From a checkpoint of a small transformer trained on Wikipedia.
Size: 8 layers, width 832, 13 heads of 64 (1 for keys and values), MLP 2752 SwiGLU, vocabulary 50257, 109M parameters.
Architecture: LayerNorm before each block, rotary positions, biases on query, key and value, tied embeddings.
Training: a variant of Adam for these matrices, 12269 steps.
MLP neurons of a small language model. Each row is named by its layer, matrix (down: output weights) and neuron, and shows model dimensions 698-825. Each number is 128 + 24 x the weight over its row's rms, rounded and kept within 0 to 255. Numbers have three digits each. A neuron's up and down rows have the sign that makes its largest values positive.
A block is one neuron, or neurons of one layer that tend to fire together. After each block is what it responds to, as a language model described it from the Wikipedia text at the highest values.

L5.down797:141144105121133171107153129127143114107120123150108128113112113135112126156075106171110137085109114066134116138182115137126117113138128157142179143119126127149129166129136126118118124105100117126087125123182148134088126137095136118117162125170115106124115157135117153131142097149137126106103068116121135128146153137096131125156123142084162153134120092144128122119150124108082158137152
L5.down859:145130096093161120108129145157122117133123112115124115167094136131124072143154139100110093139165123131120150132115113177091154123143166088135213121138118139092111156109138111142104139157125141114149167152104054137113104128153112112100109127124133117149130087128130169133094089127125091107109163177077113100108087112150155153091103117079104131170121160132117160129114070134127100107127
L5.down864:141156148140099143151109112136097158118128157131124136101112137151144143151091172115139163165127133144117143142116134139085101175155108120121208149183138122131120151130105136117139141108121160127134165135110110123136120126133152177102145148146126136137138141122147162137158116160152122089134121133119138138136046112116140128157085133112107106070147105132158092103127104198135176175076
L5.down925:123153177153103139128159142149134144111135136115151112142087175130101146132159127119150131146126150116146121127108114107105106190171147169145138127114142156172148120122098104105147129129140107130126141137113136108148127106189135103171128154135105139088119112171181115155098170117137136172160102143117134118139132135121150142093128116119129119114143142135100114142108110106124165091129
L5.down1014:121098117121104153143095170092115125108148141118137143152114134134092114144115095120145163125108134116141136130120166107125125143136116112154193142144151122144123149115135113147122101127140123152134111112089099113168139134078157130108116106132148138093144133104080108144123127124132146151108139138140111137087159141113124174143121123142146130127160122105078104144150137130175129154163
L5.down1171:135112071119094116158132191120107165139090120102088124149090146102144147109141129129174093134121097114162104128165184108152098095144148102139156187183143106138111139135117106119140118076170132104158135115077130103129122113076139083156126128172095133132108108152107151137128111119117141139135139117142118106149171095109136089138119165142185116162137129134131113146078150122143149147116
L5.down1387:138108086071109159137119109156114142098105147136135139172118130140124112101107147086114146119122152109092105109122105132121124116116140107120062110105114146075134113141123120150104128128103146127065042128101158139174192143103134129161102138153138126124116146161134146116109138127158110140083123155153120134091124139087157122120132108128121147147146153130132129142150100134061091157141
L5.down1629:153137154125137081130092114099138142107106110094132125153113132156119113103120094102135143135100109124128095122167120124080128152127139094131134130104135106118128136111141069144096144105125175158163106142118134102116128105192124087112145132121088105143129106132146112088112147101115104130176145145098090134142112149151107124106086104137149082088133172142131141115137148102118113181116
L5.down1694:159171135112097175155105118109115125119138179111127113122161150124142155114086135128170080104130132114144111136116077115082107098163186129154170102096144140154084085079107103086165117163139159135140124091079128152131180127133122144128091124120160135102094131139119150150139129107094158163105141148160147138120130129172153126106089143126142153138156169111124103099128108128138175102091
L5.down1721:146160150105074104138113174130154113086115123146125100139125125116081126164131119148138127129146167156202126116097156129109138150125116098092161116129160154171142122112136125141136139103164109104136108134151114108125120168117155111103111137099153079096099130118167142146114132141126126142134103143143168131140119152100124122089155113155091119145106162127110128117125154176127134123140
L5.down1834:123145142163118139125146115121120102145115080179133104091136092134108133119120147155152150074131117133112103149156112118097119124149077142131227124120142135087124128113142152106160095149073145116077112114132119096172197143121133131089133122152136132115156125098113152126129177151114144156145121134137157117178138153097111168130093146083121196132115141148158107112139121148166133128143
L5.down1978:132120106146118160150133094171158128092174139144125124134147072128169083143119120150164128128126163132139159158111142160135126149090150138106078107105121104145109073146128137142151092101114115134172140127112128121105157124144158148128109151160116161191089100161137134144115113160107132104139123149132126107128116123120152140131128080133170112176098135141130149139144149141124111106169
L5.down1992:112136144097115134117134119095157123126105072139152086171118120129111111133118144148127115116111154160099092119113116117131152123102156113113151119139134129119118095138153128123111128135145124107156125116140147157131139128162157122146158105079148105166127156169089142145136128114122107163119135141132164173157154125122155156105153149107090125150153182096136153112128128137149183109137
L5.down2208:140136112103082083131136095130121091120140120137138127091088132108109140111119126102128084129123120120167117139122137151130136124169136114124166147152073117143083160150113127194121137140107116163123112110143146138101109112095145132130154127137151135121147128160178108130085109124139136123121101129133139114127144159126082118108142133085111142200178138155137148079139091144101120111092
L5.down2613:126097112102117131169140106100136110125113115142171169124137135144158159109151100142117130095104137071148117098160074160114143081128129145158058126114125171096131103116198136165136101135118135131082061103150113121164149106137148144109104096146113141146140132139161137104102167145155123117062109192130131113154115126140156132096119159156140128200136143134137111146137144132137145129119
L5.down2694:096117094128112097127113120115099112147126118090128144146092129151143152092104094105105098160141107085112097118113129128091125098128152131108163172143095108077136112117141144129097158123118131120128133078136143117081137095123130143100135132129142141146182098140127108131066138153135138170135137110142133154148136132131139105125118107122132149143097159163086151118110142152165101140132
Responds to: Linking prepositions inside names. Prepositions, mostly "of" and sometimes "for" or "in", joining the head noun of a proper name or title to its complement, as in "Bill of Rights", "Union for the Conservation", "Theory of Wing Sections".

L2.down1266:125154122116098129146121116120138148113109124128109137115111139096132072096157218166103186126153147122156121129108129138147106149099124118117227149161125111142141120156113103168145156161107136101140121181116155120126140125139135146122126127132101120117119157151108148128121096138156132130079129168078122115145164169144126104109147100105151093157111127116129128102127174143126100105138
Responds to: Creative work type nouns. Nouns naming a creative work type (album, record, novel, film, collection, works, CD), often after an ordinal or possessive or in discography headings and tables.

L2.down1287:135128130140124111139126119110131128107122152132183143107094150139134182113130120125116128136100123095163166122137130116133130121118117118145069117136147110154128095106138136115166126145141136154158122096116130163105110104131121127150156158117114160105110136101113138101089132110124111135145124137137137128099118161120134090135140130116101146069127157132108118141112099142102159129162
Responds to: Mid-phrase linking words. Mostly "of" inside noun phrases and titles, strongest after is/was ("is of Nigerian descent", "Town of Bethlehem"); also "de"/"New" opening place names, table pipes.

L5.down83:106167124114137120105127081097117113143105133160139162104172118182081132113143118091109079117152126112131115109157167116122093114126130130168164140113184175141133126136119100106093149102170098159167107137137144147077128110157117125117122091094093159126122120102128102136102174132172122135130111171167099158154123165157103126123128133096121123136122140104144120124139130116130161081142
L5.down379:138057087133164155090124171139147171095131118125141106150116082138097126123126154147115136107125165119106142151113108100141130122171144125111094134164149075136127123125137083099132082092122134136113105155123134143156141115111112124113070124081161113106105145146120107138087137131122167161119153085129122133142158194129124105135110123182107141084167115103104145134156164157124134159107
L5.down441:173151129128189116127133100133070124105106149092173151167121159144102186124187145166139140097121129099181142106131131143159108105147132103137106148110117122127146140118149157117110092155106088096143103138062128171066095121081129125094109129115187137128114099129126155105130104154120124113145089103082138121136087197112137136138167098139123149111119167173136083134151149173100161096162
L5.down560:159112141112146123126140102104166091124092117114140150102120122142104084150191113113146146106164129124130052144108112081117133121096105158120087099113148141109110157102151117141126136149114101116093133124153140142137125136139117111157096132072135133124138178136130110127127139144111190127098076158131143121091118098137138146092114160128148140131153124088112131126134129145084149054152
L5.down624:084144091147178169144142160106112134134139128112103116126165131188133135139124125196158128120099105157122149134103120152090142134128101136124173106107126057124137105143123124134066131110120109124160136130096107172068136108090169144146090176152117153103057170143115100131144121125132107135160116102121122119148106119131088123116115138121087118168106101121125135066139139139150084151113
L5.down820:121138110146135136172053129158145131151154172158144131101168121155197078170109160126151155132102116076114114118117150121127125117149132153105169147137144124138118141120133119131149115138097139155129094094138103078078138114133153114136162140124082151087115152139160097090115128111140143138162179149138152096158138081107116146131121171115109113130096053087107136118173167135156160131138
L5.down957:149147158147120110066172113142150157143130109194146158136180149180134142160095106106111101119126084146099149131139126096146100167115137118142226117120094119144143163139108109144147119133131114116135144151145141160115110136110110113125129119121128140116159121112088063111178118079120110117131142124078121127139130124111147133113144128097082151099105150134145185119149136152115128111169
L5.down1222:163103100125042110137128127125155131132101156129151152168145154117198120144105125201148111121167137130124069134117108080125135109128126140108045098113066112142110142131134114124121142118120180134118107131182134158128107185156132101147128156119163151164121152163072090071101121119086117156120135123117146143108134106157094163117108091063145127120143170122122142114120138109101132090129
L5.down1349:117168090119132079138113119135149158138119100158093136134134114130173088117151137176140118137087147120180138116125104125139133122124146134099171137101118124129146146154131106103109121133140091154157125141160124199136102149133108127183140105149143182147137126144125105137155115154156143101131161126099128095161120147138105167108131120147117107117133117162117090169138132163102147207158
L5.down1372:104139135171119157115131107130086143158089122123110162114133098168148148106138145156111080121136168079138103152155131157156134132138121072112089114141147119154162138103105131086087141088111149110144134126155135112057139164145154113098113114088153129164155128154141134107151108167143158129117134145091155126088134098096140139130160112109115126130117155097122103166165083145136132152156
L5.down1512:095145100090114170098158172116117189137142114121100093175093162130103102159056173108173101070134169145121120127119125114070100115145130119150119143138122147119112108148121153083112128158141124141130161133126105136123153150141133153144136094170181145105131104103142198153155133141106134164106145156180097127137137113124138170122115098147163132114117152144138144099151091084116126132137
L5.down1974:166131076142163129122111154175139124145107145184141151124123140142168187126108125137140154124133119133080130164150111114152140131081122123111077136137126130117105143125139113160118166147114146108139137134133102122170181138092150105119112160091112116164152138141159151133134135142135114112154128097135111123142104134099165133115134126103093124162153155148083131099094090104148123112137
L5.down2277:142099130117147115095132102111142144180097089106116134151147163106120081107162156175143123113130169153158136167126146124120119122104096171126104086134163140116143138135091112115126114129138091180165145085174128160135107107149140131101118146137118144112127163154190127172117159111132116112137108118128118157103142152124146149152165131081104137131125068121110103171128150139097144135091
L5.down2310:103144135083134104137154113065178165072097159134133168148113188122147131091170169147133130145159164143143136135135125140130094158098154101154183142108150110143152119119125101117144089184108085122131118173104142155105099102125094103129143128099176107147143092138138157122144097139141114114111111121131132155160163132134120125103155082140107122104096097082127089116141163125119140112109
L5.down2629:110109148094117135127116118094146148164117113091101118164114129134155132133130127088145125119140086148121109109112123116166141133103136136129148084073123114123166139133156117160107123109144149124136118135150139132124100119114122128128153144105100161119108153147133121137138121147133113116122142156157146133101117107141103134157144118152069136155129109088119149144168116096114099090155
L5.down2744:127131116104139144087151127108071150118163110096131162072112111144113124139159125115128108151130137134121138157068086122105110137139138137139078135131124137137126087125115158153126188187124116114147113149092110156126131144126127110126119105137144151144131142131138133101092132128125136185140130173097128149164157167159112133133118124125111096075124169119120116158098122141120133057118
Responds to: Predicate after work subject. Verbs and linking words just after "It", "The film" or a similar subject in articles on films and works, such as was remade, is a, won; weaker on table cells.